config.yaml
num_hidden_layers: 12
hidden_size: 224
num_attention_heads: 4
num_key_value_heads: 4
head_dim: 64
intermediate_size: 896
vocab_size: 2048
hidden_act: "tanh_gelu"
norm: "layernorm"
norm_place: "pre"
norm_eps: 1e-05
positions: "learned"
qk_norm: false
attn_scale: 0.125
bias: "all"
tie_word_embeddings: true
parallel_block: false
init: "normal"
init_std_qkv: 0.0334
init_std_o: 0.00683
init_std_up: 0.0334
init_std_down: 0.00683
init_out_by_depth: true
optimizer: "muon"
learning_rate: 0.00739
lr_mult_o: 1.5
beta1: 0.95
lr_head: 0.00315
max_grad_norm: 2.0
warmup_steps: 200
schedule: "cos"
final_lr_fraction: 0.0
batch_tokens: [8192, 16384, 24576]
max_seq_len: 1024
doc_mask: false
train_tokens: 127700000
max_steps: 8484
dataset: "wikipedia_en"
MLP neurons of a small language model. Each row is named by its layer, matrix (up: input weights; down: output weights) and neuron, and shows model dimensions 0-127. Each number is 50 + 12 x the weight over its row's rms, rounded and kept within 0 to 99.
After each neuron's rows, "fires after" lists the tokens most often just before its 100 highest values on Wikipedia text that the model never trained on; "fires on" lists the tokens most often at its 100 highest values on Wikipedia text that the model never trained on.

L3.up276:35 59 59 62 54 50 52 45 60 34 44 56 56 42 44 68 40 26 52 49 61 56 56 56 64 45 60 56 65 61 29 45 68 48 56 34 59 63 58 71 64 59 51 50 43 57 45 66 65 49 54 41 52 53 51 55 37 46 59 41 65 61 77 48 73 33 47 37 53 55 58 51 26 40 38 48 60 35 44 48 36 58 49 55 30 68 33 41 33 54 28 57 62 53 50 54 69 64 54 39 52 39 28 58 55 56 40 27 61 45 21 45 53 35 67 52 37 68 62 44 33 47 52 56 55 34 76 59
L3.down276:46 60 36 45 58 32 51 42 53 36 35 53 72 76 19 44 57 36 50 32 59 58 60 63 68 58 56 42 65 63 23 45 49 58 55 47 46 62 51 50 52 30 46 39 35 71 33 96 47 65 50 49 54 43 59 53 66 38 52 35 51 38 68 61 70 29 49 29 45 48 59 35 47 61 29 60 38 51 83 56 54 48 34 53 41 54 39 46 51 41 46 73 68 35 56 54 54 67 54 46 58 48 50 81 50 49 53 32 62 44 37 43 40 52 47 41 44 62 61 64 45 45 52 54 43 48 65 43
fires after: "se", " s", "i", "as", " e", " ac"
fires on: "qu", "tern"

L3.up420:66 49 52 49 63 66 43 44 52 33 52 46 49 64 50 53 64 64 37 41 39 38 29 59 70 31 47 55 63 34 52 55 31 25 41 52 58 58 48 75 51 45 37 47 62 28 42 78 53 66 66 42 47 81 34 30 46 38 39 30 42 36 53 44 53 50 38 47 15 57 39 50 65 40 43 46 37 59 42 48 48 62 58 39 56 35 52 52 51 57 66 52 56 51 52 50 53 17 45 49 42 54 48 47 50 62 33 49 52 63 67 79 49 36 54 35 60 55 56 56 43 46 24 51 64 47 60 37
L3.down420:60 33 57 62 44 49 63 62 45 45 33 59 50 36 34 61 51 26 54 50 65 32 49 43 42 50 37 64 47 38 46 59 58 56 56 63 67 69 61 45 34 54 56 46 58 62 50 44 49 65 60 46 34 63 29 53 78 28 29 79 59 59 61 44 38 40 59 46 53 38 47 44 48 61 66 63 77 45 57 34 38 39 42 57 56 41 58 54 58 53 47 53 50 29 43 44 72 59 54 53 69 24 58 45 75 34 29 57 57 53 66 42 49 53 35 59 54 43 56 50 55 43 38 54 51 55 58 46
fires after: "\n", "-", "en", "s"
fires on: "\n", "-", "'s", " rele"

L5.up813:65 60 42 66 49 62 64 46 66 40 38 46 65 58 36 54 44 65 51 34 51 44 42 42 57 34 65 41 53 72 62 42 36 29 28 57 33 72 42 62 62 52 35 27 53 49 58 57 33 44 45 52 50 62 63 46 53 55 37 54 44 46 33 46 49 55 41 46 58 45 50 13 46 59 47 45 59 42 53 53 59 64 45 52 32 70 50 52 37 31 62 53 41 47 43 43 22 66 51 51 45 37 51 63 52 32 69 46 54 55 49 55 53 35 66 44 49 52 48 77 42 57 52 37 53 64 55 54
L5.down813:18 38 52 59 76 68 58 32 69 43 58 35 42 63 46 38 35 73 49 59 41 49 43 33 46 39 46 39 66 43 57 41 50 53 69 76 55 61 48 46 40 51 54 51 68 54 44 63 41 53 63 45 58 57 66 51 51 47 49 56 46 57 53 56 77 58 50 74 53 42 50 61 34 46 37 47 48 59 48 79 40 37 58 38 67 58 44 34 48 40 68 30 45 52 47 64 39 54 46 53 57 42 45 46 51 41 53 35 36 33 45 34 33 59 53 42 50 84 32 60 46 39 63 40 45 28 57 68
fires after: " V", " v", "),", " Pr", " La", " pr"
fires on: "ur", "iv", " Ch", "u", "ol", " Mor"

L3.up32:42 58 54 45 48 42 31 36 69 53 30 67 54 54 53 54 30 32 73 39 69 64 56 42 61 23 51 55 67 42 62 41 55 57 57 71 47 28 31 53 63 50 55 32 43 54 39 63 64 51 27 63 44 58 72 67 35 57 56 36 44 39 47 33 42 41 36 76 85 68 55 53 65 53 43 63 50 44 49 69 59 34 56 57 66 42 58 54 34 52 52 54 56 55 31 53 36 44 54 47 45 60 43 68 46 40 50 47 47 48 68 45 36 37 48 61 55 57 45 51 48 62 50 56 48 41 50 49
L3.down32:61 57 55 44 75 35 41 56 50 40 62 69 67 75 52 60 34 39 38 45 48 58 67 37 59 43 62 50 51 61 48 44 51 63 27 57 36 49 47 44 71 42 56 53 43 62 63 69 51 44 45 46 66 42 33 52 54 41 64 56 22 46 54 59 47 33 35 49 47 55 48 41 36 62 40 42 48 68 51 65 66 28 35 61 48 73 43 48 54 19 52 47 60 35 29 62 37 35 56 43 69 41 36 61 53 45 45 42 57 56 59 29 45 77 39 61 45 70 42 52 31 55 43 68 60 47 63 30
fires after: " c", " m", " C", "a", " ", "n"
fires on: "ult", "ect", "ut"

L3.up656:45 44 45 58 51 49 24 54 57 43 33 47 34 53 41 32 57 69 62 48 48 59 39 48 61 34 37 51 54 51 31 48 47 64 51 53 47 47 50 78 37 58 33 40 43 19 45 57 50 46 66 52 65 51 30 44 54 40 71 35 36 60 54 34 63 52 59 28 50 54 58 27 60 53 50 60 47 49 72 56 50 48 53 30 74 65 32 38 35 42 43 68 69 53 62 60 67 45 33 47 51 48 74 53 35 49 49 49 53 58 54 56 48 66 50 43 67 53 25 50 51 47 54 27 52 35 47 59
L3.down656:70 76 46 54 39 48 72 55 43 50 79 40 37 29 56 37 61 50 51 57 56 51 44 28 47 56 41 53 45 39 27 35 63 47 34 53 55 50 46 39 58 59 38 56 56 48 43 61 31 46 57 25 72 61 35 50 66 69 52 51 63 59 41 56 40 74 48 62 38 23 51 43 51 47 44 61 60 74 54 41 54 51 43 71 50 70 30 43 37 54 32 46 36 64 56 44 48 59 37 45 49 51 56 45 53 46 34 34 48 53 56 53 57 57 49 68 41 40 64 45 60 45 56 64 28 33 48 67
fires after: "\n", " ", "|"
fires on: " |", "\n"

L2.up311:35 58 60 46 60 40 54 35 50 43 46 54 55 56 54 67 48 50 62 34 39 57 53 41 45 62 52 44 67 42 41 55 46 54 51 42 55 59 27 55 51 43 55 53 31 45 55 60 50 49 42 57 63 60 66 53 54 62 38 57 50 68 84 46 66 45 38 33 52 39 47 44 55 35 40 58 41 56 56 46 57 52 51 66 17 63 29 43 35 46 77 62 51 61 60 47 66 50 52 40 56 31 51 54 36 53 46 55 56 47 39 60 41 57 53 35 57 45 40 63 52 28 43 39 54 28 79 23
L2.down311:66 38 51 56 53 57 43 27 44 43 63 50 57 63 40 36 46 31 54 35 56 37 55 44 53 42 42 60 70 60 64 71 49 47 51 50 52 57 55 74 63 56 52 28 34 50 40 74 49 28 38 42 57 42 68 52 49 26 46 48 57 58 74 55 55 44 21 49 47 64 44 53 73 55 43 61 42 38 71 41 52 42 62 75 23 53 46 51 49 57 66 54 62 43 59 73 76 61 55 47 47 47 62 60 48 59 67 55 56 39 58 47 73 47 72 41 35 55 47 59 29 67 32 26 58 37 57 36
fires after: " s", "se", "i", " S", " e"
fires on: "qu"

L5.up544:56 50 52 56 33 57 67 39 44 50 65 55 59 40 57 55 43 27 77 27 57 55 49 47 56 51 62 40 31 43 71 26 44 49 39 77 37 48 39 47 33 52 46 36 51 36 54 61 55 28 47 61 58 72 47 34 66 38 45 43 57 63 36 53 44 34 35 45 69 41 53 33 64 29 47 39 59 44 66 71 54 51 52 48 39 64 56 33 52 44 58 52 42 63 41 43 60 66 48 34 60 56 46 51 45 67 54 36 50 35 37 27 58 58 38 33 66 51 50 35 46 58 67 32 41 47 50 59
L5.down544:56 73 48 45 48 36 49 34 44 51 28 54 52 42 50 56 24 22 43 59 47 56 66 65 70 32 69 31 48 50 65 54 55 64 40 58 41 65 43 49 37 49 45 59 35 48 63 62 56 70 49 51 47 66 66 39 41 52 60 42 56 65 37 43 41 46 68 54 63 64 45 37 67 58 49 27 41 51 52 64 38 38 63 47 52 58 41 47 54 47 54 57 41 43 32 59 17 64 57 58 48 55 70 54 80 57 26 60 41 32 52 43 61 42 41 47 30 48 72 30 32 50 26 58 86 44 52 45
fires after: " qu", " v", " Mart", " term", " V", "ad"
fires on: "in", "u", "an", "al", "ol"

L8.up501:41 41 29 34 52 67 46 71 41 63 31 52 42 55 28 57 64 42 29 53 52 41 54 28 42 30 48 37 48 33 50 60 48 52 29 62 67 53 54 44 77 50 63 50 31 53 30 55 64 47 67 34 47 63 52 67 43 44 38 43 43 65 31 53 67 60 53 23 53 23 33 50 37 40 34 50 55 64 26 32 62 46 65 49 49 74 56 37 53 51 31 46 78 68 49 56 60 57 48 47 53 39 54 58 51 60 65 47 49 57 61 55 54 63 67 62 55 75 58 37 38 36 47 36 41 49 51 61
L8.down501:70 49 43 54 57 41 61 65 56 45 45 43 51 50 63 60 51 51 73 43 45 52 21 29 51 45 51 54 76 64 67 61 38 44 60 58 47 39 62 52 47 70 37 56 26 59 30 51 40 37 54 60 42 37 65 54 39 61 58 47 45 40 26 62 39 34 36 58 50 58 54 50 45 62 32 40 48 09 58 53 51 46 38 67 42 33 45 42 52 52 36 59 39 56 57 65 30 54 47 60 41 74 50 43 59 47 56 66 41 58 57 37 33 49 51 32 46 49 82 51 53 53 57 62 15 50 49 48
fires after: "\n", "ite", " Country"
fires on: ":", "|", "-", "=", "s:"

L5.up123:49 47 49 39 53 31 34 58 61 53 55 51 71 39 55 30 68 53 56 53 54 76 46 39 50 61 43 45 34 58 60 47 57 68 33 49 33 20 43 53 48 51 39 58 41 72 47 51 66 45 48 65 52 51 73 55 43 45 46 44 48 49 51 50 28 60 44 26 43 22 27 23 56 47 38 37 54 59 54 58 48 47 40 48 54 64 28 57 68 42 40 41 49 62 34 62 55 42 63 35 48 45 55 56 43 48 61 36 38 33 61 59 40 46 72 51 61 60 81 56 44 53 77 37 35 59 36 60
L5.down123:53 59 35 59 55 54 55 44 46 62 40 57 42 66 77 65 41 47 56 60 28 49 33 41 59 55 55 50 52 39 70 54 47 27 41 46 42 43 43 75 40 54 25 50 36 74 72 68 56 60 45 57 41 47 42 49 63 59 47 58 55 57 40 61 46 67 32 40 49 75 53 51 28 38 46 53 42 58 49 54 49 32 50 54 56 68 61 29 55 39 44 56 52 82 40 76 32 67 67 61 53 29 64 60 64 47 37 31 58 63 37 55 49 34 43 42 36 47 45 37 75 55 72 38 57 35 49 35
fires after: "\n", " Party", "A", "ate", " Year", " No."
fires on: " |", "\n", "re", "s"

L2.up749:56 50 56 23 46 63 41 51 69 59 61 41 41 34 30 36 44 44 48 60 44 46 37 43 42 46 64 45 56 62 51 79 55 57 56 50 43 49 37 65 50 35 44 48 58 80 34 62 72 55 58 55 66 49 59 44 61 46 39 43 68 45 43 52 67 51 34 56 69 61 48 49 59 73 61 41 60 37 46 36 45 46 59 15 27 23 36 53 40 59 42 48 57 42 61 35 59 64 49 44 69 28 41 52 54 49 70 48 51 52 66 24 51 46 33 36 41 54 50 48 34 59 53 38 44 62 39 67
L2.down749:41 54 53 53 45 63 71 52 55 50 51 40 39 30 54 30 41 57 34 40 58 49 41 39 47 39 39 43 47 52 46 38 34 43 53 39 55 63 54 33 36 71 54 57 35 37 41 45 74 40 52 23 62 45 21 51 51 72 47 67 29 52 52 40 39 56 52 72 31 36 56 58 61 55 55 57 63 47 67 53 50 48 54 83 58 64 43 55 48 31 54 34 52 48 49 32 43 55 70 74 42 54 64 41 50 38 44 39 32 61 47 73 63 33 32 40 21 56 66 50 73 60 40 52 65 46 45 42
fires after: "un", "u", " colle", "a", "stru"
fires on: "ction", "ctions", "ution"

L3.up762:58 56 56 59 39 39 38 31 49 50 31 48 38 52 47 60 40 28 58 67 68 34 49 76 45 67 57 68 52 44 54 67 41 36 45 69 36 56 60 50 30 53 73 36 41 33 40 69 45 44 51 60 67 45 61 29 54 44 72 60 56 37 28 43 73 51 50 55 59 54 31 53 73 41 59 49 54 62 44 48 51 30 43 38 51 48 63 52 36 35 39 49 67 51 71 49 51 38 55 61 60 48 53 62 53 63 62 68 62 29 41 39 40 30 41 56 63 60 23 69 33 43 56 23 62 43 34 43
L3.down762:57 52 42 77 62 50 33 62 40 35 53 75 40 65 61 53 50 20 48 53 51 51 48 36 70 53 56 40 30 54 40 46 56 44 58 42 61 42 64 62 35 51 55 39 32 31 52 36 60 52 53 45 64 49 63 40 49 66 57 59 46 53 44 39 61 35 32 63 67 35 29 52 83 64 38 43 49 79 37 57 56 58 58 50 41 62 55 63 40 67 43 56 53 45 77 48 51 55 59 78 69 48 58 49 80 79 55 29 48 34 37 61 50 56 53 61 52 56 48 62 51 36 47 39 52 33 43 35
fires after: "\n", " \"", ")", "."
fires on: "A", " ="

L3.up760:64 23 61 54 51 42 55 61 57 48 35 46 53 67 44 63 74 41 48 57 68 41 47 64 54 48 52 37 43 49 45 39 36 34 70 58 36 44 38 31 53 45 52 39 50 26 33 55 61 26 42 39 47 67 49 22 58 34 55 42 66 58 48 38 56 53 54 61 54 47 59 50 60 47 72 48 62 63 61 56 60 37 60 51 62 45 49 61 46 65 54 60 64 36 23 45 46 70 50 54 53 47 55 42 51 56 51 48 50 25 41 23 41 33 47 40 60 48 40 57 45 45 46 58 36 78 29 60
L3.down760:41 64 45 45 58 44 57 60 32 60 34 46 42 42 29 68 48 55 39 47 45 33 52 65 18 39 45 64 32 41 48 32 64 33 49 52 53 66 45 55 54 53 56 39 49 40 49 38 52 65 46 38 57 29 45 41 51 43 71 61 26 66 52 49 56 43 48 36 41 42 46 45 45 64 76 53 60 65 70 67 37 55 60 58 34 35 45 70 60 22 45 45 50 30 40 46 74 61 50 48 48 55 45 69 54 55 44 46 56 36 29 41 60 28 37 38 60 57 57 63 57 68 54 51 62 39 49 41
fires after: " V", " F", " W", " M", " G", " Ch"
fires on: "all", "ill", "ict", "ph", "omen"

L3.up266:59 67 41 75 33 52 32 50 39 48 42 47 48 58 37 46 67 54 57 51 57 63 54 33 68 42 48 51 36 44 48 61 49 73 50 26 53 53 53 46 57 43 62 51 45 72 56 48 60 58 49 68 64 31 58 48 56 49 52 46 47 61 44 46 78 68 28 44 37 39 52 36 38 39 22 19 38 66 44 45 47 46 60 42 31 34 61 42 47 41 32 50 44 65 63 58 63 62 68 46 47 54 38 31 63 51 50 70 34 42 53 42 40 40 67 46 25 64 57 55 50 51 48 52 46 49 59 66
L3.down266:65 43 47 59 52 60 45 60 50 68 56 51 52 62 54 29 44 53 59 40 36 39 40 37 49 24 31 38 31 56 48 62 42 43 77 43 59 57 70 51 43 59 49 30 46 59 28 30 30 65 57 43 43 43 53 60 54 56 37 61 38 37 49 50 47 55 74 36 67 76 50 62 59 36 38 57 45 35 58 50 56 50 50 63 35 51 46 57 76 58 31 50 49 53 51 70 62 35 34 51 46 31 52 37 48 44 56 41 30 53 47 75 35 44 66 53 44 38 77 46 40 62 41 49 58 46 41 60
fires after: "\n", ".", ","
fires on: "|", " |", " also"

L3.up454:61 51 44 71 45 58 65 36 68 69 43 34 55 67 47 51 55 53 56 56 40 48 59 54 41 60 72 65 36 54 48 61 42 55 54 49 53 69 53 38 66 47 44 60 62 45 63 69 36 55 67 66 55 70 36 23 55 41 33 38 47 52 55 43 41 45 32 40 52 45 33 43 58 56 60 42 53 59 60 46 37 51 39 68 56 48 62 35 28 37 53 43 51 59 59 48 40 54 48 44 52 52 76 60 48 56 61 46 65 34 33 32 67 32 65 62 52 48 58 49 47 47 44 39 42 43 47 44
L3.down454:45 70 20 69 52 62 41 40 53 54 49 45 60 62 59 44 58 54 63 43 26 65 40 48 55 50 74 58 43 36 53 43 46 47 44 45 68 68 51 28 48 60 50 50 62 33 59 54 33 69 47 47 44 48 43 59 49 58 49 65 23 63 65 42 48 27 42 64 48 35 46 46 61 67 74 62 39 61 63 58 53 47 43 80 57 68 47 50 25 50 56 47 40 47 45 38 26 67 52 59 40 72 44 59 63 36 44 17 43 47 44 47 42 55 44 58 44 54 50 31 42 40 38 50 53 34 29 47
fires after: "\n", ".", "ia.", "s."
fires on: " In", "In", " in"

L5.up40:48 39 48 48 37 39 61 26 63 55 25 38 35 16 54 51 58 67 55 57 48 50 62 50 49 59 59 57 31 46 52 71 33 54 60 43 67 57 48 40 56 51 58 27 34 45 59 44 66 56 66 39 64 79 51 23 42 36 38 39 61 61 42 21 75 47 35 51 52 46 59 38 58 63 52 63 51 55 41 39 53 40 47 42 52 64 68 34 61 46 35 47 41 57 52 56 47 34 38 54 38 47 49 56 38 50 63 22 47 64 40 57 37 70 56 47 34 46 23 43 42 42 62 59 42 74 43 49
L5.down40:68 34 43 31 30 63 62 48 58 61 56 46 45 36 75 50 36 50 54 28 50 46 75 46 44 45 79 38 50 57 28 45 53 57 46 43 65 35 35 62 51 63 42 56 72 65 48 65 58 49 49 46 49 40 60 36 52 45 40 66 50 55 68 56 48 42 67 61 44 38 24 49 51 54 30 57 36 60 58 54 46 22 47 61 42 43 48 49 46 82 38 85 70 53 39 50 68 41 40 42 59 38 62 39 69 46 43 45 45 53 75 61 42 48 73 34 52 53 43 44 38 65 41 53 46 50 68 49
fires after: " the", " bec", " same", " along", " in"
fires on: " year", " end", "ause", " day", "side", " time"

L3.up571:63 48 35 55 45 57 34 58 57 68 51 63 39 58 27 69 43 44 52 59 55 46 34 44 51 74 46 48 60 49 59 49 38 64 41 52 49 67 32 46 71 57 62 49 59 61 51 71 45 40 44 63 66 30 49 42 39 37 43 51 39 36 55 37 57 70 50 39 44 64 66 23 63 59 42 62 35 63 66 45 39 34 17 37 49 56 48 46 32 30 57 46 81 44 67 38 53 54 48 50 47 36 54 60 60 52 37 60 47 23 56 40 46 53 80 36 52 60 52 66 50 52 42 44 40 62 63 36
L3.down571:22 67 28 44 37 51 82 59 32 51 79 51 37 72 51 51 53 41 57 37 69 41 55 37 42 66 42 59 61 44 45 30 50 54 30 65 55 33 35 26 55 60 30 53 45 46 50 55 26 55 70 32 62 56 30 61 58 73 53 36 37 40 43 53 69 50 64 75 52 57 59 33 34 56 54 55 53 65 43 60 44 42 44 58 42 61 58 61 54 50 55 44 50 52 59 44 45 53 40 60 33 41 62 33 59 52 48 51 62 52 41 79 47 57 54 56 56 35 56 52 62 42 53 63 57 41 32 51
fires after: " ", ".", "m", " |", "C"
fires on: " |", ".", ";"

L3.up334:53 63 59 67 44 40 29 47 42 49 44 49 39 37 55 45 46 61 56 60 57 28 43 58 52 58 53 49 36 52 32 39 63 50 31 37 53 54 36 64 42 50 54 66 42 44 78 74 44 41 51 68 65 36 36 30 60 46 38 63 42 61 45 41 35 55 48 40 38 25 78 34 54 54 48 57 41 64 61 56 60 62 50 42 49 56 36 45 32 45 33 58 56 46 64 53 50 56 61 45 48 53 67 35 31 57 78 59 43 40 53 51 45 36 69 50 67 45 53 44 40 53 44 36 64 71 62 33
L3.down334:29 74 47 50 51 62 70 46 53 51 44 67 26 22 58 43 26 59 33 52 45 48 69 68 41 56 25 51 62 58 22 39 63 65 55 58 42 60 47 39 42 50 47 62 40 54 52 62 47 39 51 62 49 59 47 39 40 63 45 61 61 31 53 34 55 70 32 60 59 40 52 30 36 62 46 35 55 77 47 44 60 54 41 50 39 54 42 58 44 55 38 66 39 58 60 31 45 48 54 61 39 66 49 25 30 37 67 63 33 62 74 45 62 51 53 60 40 31 43 69 53 51 37 64 62 57 39 55
fires after: "\n"
fires on: "\n"

L5.up575:49 57 39 51 29 39 58 43 41 62 72 30 80 56 50 67 45 46 70 40 53 44 33 43 46 47 65 50 54 60 38 29 52 53 43 56 52 56 30 35 49 58 41 35 76 35 53 31 59 39 35 62 28 48 56 56 72 34 49 52 63 40 50 35 33 47 54 49 61 50 51 53 41 46 39 41 56 40 34 60 44 32 49 35 64 71 51 48 45 48 47 38 48 44 32 28 69 75 87 53 51 46 50 72 56 67 62 41 56 29 55 66 40 26 48 40 34 54 31 53 32 62 33 51 46 35 52 56
L5.down575:60 51 37 57 40 64 47 54 40 69 44 74 40 38 18 43 40 54 44 54 60 56 48 65 65 47 45 49 49 53 59 42 57 65 36 61 57 74 38 51 46 61 50 60 40 79 50 50 68 55 66 59 54 39 48 42 55 79 38 33 52 41 46 45 60 65 72 57 42 53 37 49 58 84 39 40 47 67 60 41 31 63 38 65 38 53 40 62 56 53 51 44 32 38 52 63 57 70 52 51 69 45 56 39 54 41 50 35 38 64 44 60 51 64 50 54 49 43 49 66 66 33 55 48 36 51 48 30
fires after: " v", " V", "-", " gu", "'", "/"
fires on: "an", "in", "t", "it", "ict"

L3.up235:61 45 46 51 58 63 46 49 69 44 56 43 45 53 64 68 61 56 71 33 55 66 62 52 49 42 57 62 55 37 45 48 45 53 66 49 53 51 57 61 25 46 51 25 41 45 41 46 45 44 79 43 64 61 48 63 49 37 56 46 36 48 49 54 68 41 46 51 56 31 47 53 65 39 43 45 49 49 41 42 57 55 38 20 53 45 38 56 24 38 67 56 47 43 84 20 50 38 58 53 47 63 47 32 54 55 46 50 63 67 51 30 65 42 51 23 46 54 40 78 39 40 53 45 53 40 54 55
L3.down235:56 61 48 43 36 58 27 67 39 49 53 57 44 46 60 52 25 30 53 64 55 53 35 63 42 36 49 33 37 35 43 43 58 44 48 50 60 54 43 42 42 56 66 37 49 47 65 65 52 41 24 70 66 51 50 46 52 60 55 45 49 44 53 44 61 66 53 56 31 66 51 40 64 46 46 38 76 59 53 48 33 68 41 34 59 24 60 69 34 57 58 32 89 27 61 55 60 39 46 52 68 40 36 57 66 51 37 47 49 53 41 33 54 32 43 55 64 27 47 62 35 53 51 38 61 50 53 48
fires after: "-", " was", "|", " Total", " played", " "
fires on: " |", " also", " 199", ":", " 2025"

L3.up83:69 58 65 34 46 42 47 36 43 39 36 52 38 28 58 39 70 64 61 52 36 39 32 47 53 55 45 46 62 60 37 49 76 64 44 48 61 56 50 60 55 44 66 35 42 54 49 57 29 54 57 62 51 52 39 40 68 32 56 48 37 54 43 54 36 50 51 37 54 34 65 41 47 59 39 33 50 40 47 51 45 55 40 63 33 61 33 52 54 46 38 61 29 57 67 44 52 45 46 35 54 53 72 46 33 61 63 50 48 63 75 53 47 46 72 72 53 32 46 36 44 40 72 38 56 61 46 72
L3.down83:44 67 50 37 50 62 63 37 65 35 40 56 45 52 51 49 52 50 49 54 35 47 67 49 33 68 55 58 50 52 26 47 61 46 40 51 51 63 51 56 54 54 66 43 53 39 56 87 67 66 56 38 64 57 40 27 36 60 50 34 39 60 59 58 60 50 56 38 66 34 53 40 55 22 44 32 49 57 44 27 53 55 42 45 32 75 33 56 66 50 38 56 22 45 72 39 42 34 44 48 34 47 50 45 43 52 69 47 46 53 60 42 82 41 56 66 38 34 33 50 38 64 53 48 48 40 66 62
fires after: "\n", " =", "er"
fires on: "\n", " ch", " inst"

L9.up384:57 70 57 66 57 50 43 14 59 62 37 46 62 48 47 47 37 48 44 40 35 41 44 69 61 42 41 58 25 56 51 56 49 61 44 50 48 68 59 57 65 41 78 40 51 51 33 42 48 44 33 34 55 46 39 51 56 33 43 60 40 34 54 58 39 30 43 49 61 41 53 60 55 44 43 43 30 78 43 65 35 66 39 61 56 81 45 48 37 42 58 51 39 46 69 48 83 62 64 66 54 57 43 45 71 59 72 72 62 34 53 43 48 40 71 59 47 71 57 72 41 48 51 44 47 50 35 54
L9.down384:71 35 52 48 60 41 56 54 54 53 58 52 46 39 54 51 45 32 38 56 59 54 45 42 35 58 46 50 54 61 69 62 61 39 36 46 59 47 55 67 50 23 54 48 46 48 36 53 39 27 33 44 56 57 34 63 49 63 61 64 57 51 34 23 49 61 65 52 30 45 55 72 47 55 47 58 57 38 39 66 49 38 30 49 69 46 42 61 45 46 42 67 33 57 46 15 24 31 38 49 45 52 39 44 52 71 67 65 68 56 59 49 44 50 66 50 33 59 45 46 32 46 75 47 32 25 56 49
fires after: "\n", ".", " w", " \"", " W"
fires on: "A", " A", "eb", " He", " con", " he"

L9.up593:56 25 46 39 47 62 53 55 39 41 25 52 33 36 60 52 62 55 48 63 48 48 58 26 42 54 76 53 49 66 48 67 52 53 55 26 48 52 40 65 23 26 55 58 59 29 66 74 54 28 62 48 51 45 55 40 41 44 43 44 74 38 54 63 48 51 37 37 63 49 56 61 38 66 47 55 43 59 46 71 48 38 34 44 53 46 46 52 56 54 36 57 60 51 55 55 72 22 70 48 51 33 53 50 55 63 46 69 51 51 40 62 58 51 34 42 57 67 45 28 71 68 45 45 62 48 74 31
L9.down593:58 53 66 50 41 82 73 50 44 59 61 44 77 41 61 60 40 56 38 46 51 62 45 70 21 22 59 34 35 49 51 53 59 53 42 25 24 50 55 57 81 33 42 56 46 56 39 53 48 55 43 42 19 38 57 66 64 54 48 39 53 49 31 63 25 36 37 45 61 69 51 38 38 42 35 49 54 49 66 38 27 42 53 50 47 39 39 46 44 47 43 55 63 55 25 78 33 45 36 59 51 54 58 49 67 58 48 91 46 33 65 41 35 49 69 64 53 39 37 52 41 38 49 54 37 66 48 69
fires after: " s", " ex", " comp", " im", "s", " out"
fires on: "pl", "le", "uff", "m", "p", "sc"

L9.up670:34 41 54 56 59 45 46 56 38 44 90 47 63 51 61 59 40 72 59 50 51 46 40 45 52 46 43 42 63 42 37 64 65 24 62 52 62 37 30 62 33 38 52 43 60 67 40 38 36 72 43 66 56 42 36 30 36 68 41 38 49 49 39 53 55 21 39 58 43 37 38 50 62 40 41 59 64 57 45 40 66 59 58 59 63 50 65 60 50 65 49 19 52 59 57 45 51 44 65 41 53 59 31 44 38 73 42 58 54 50 55 36 67 70 55 39 29 36 51 64 41 35 37 41 65 38 48 47
L9.down670:32 46 31 42 53 63 30 40 44 55 54 44 50 20 64 41 61 32 56 54 56 30 64 56 43 79 36 64 54 65 44 41 32 49 47 56 45 47 36 53 43 83 36 39 57 62 44 23 39 43 45 55 49 42 45 41 51 38 58 47 57 56 51 58 52 46 60 55 58 79 21 31 45 53 45 50 57 55 51 55 36 41 53 34 32 53 47 57 45 47 45 61 73 58 32 40 75 56 49 64 45 60 58 58 30 42 55 51 36 38 77 33 57 58 45 43 35 59 49 50 27 66 24 36 43 68 43 50
fires after: "\n", "-", " W", " w", " A"
fires on: "\n", "red", " Ad", "re"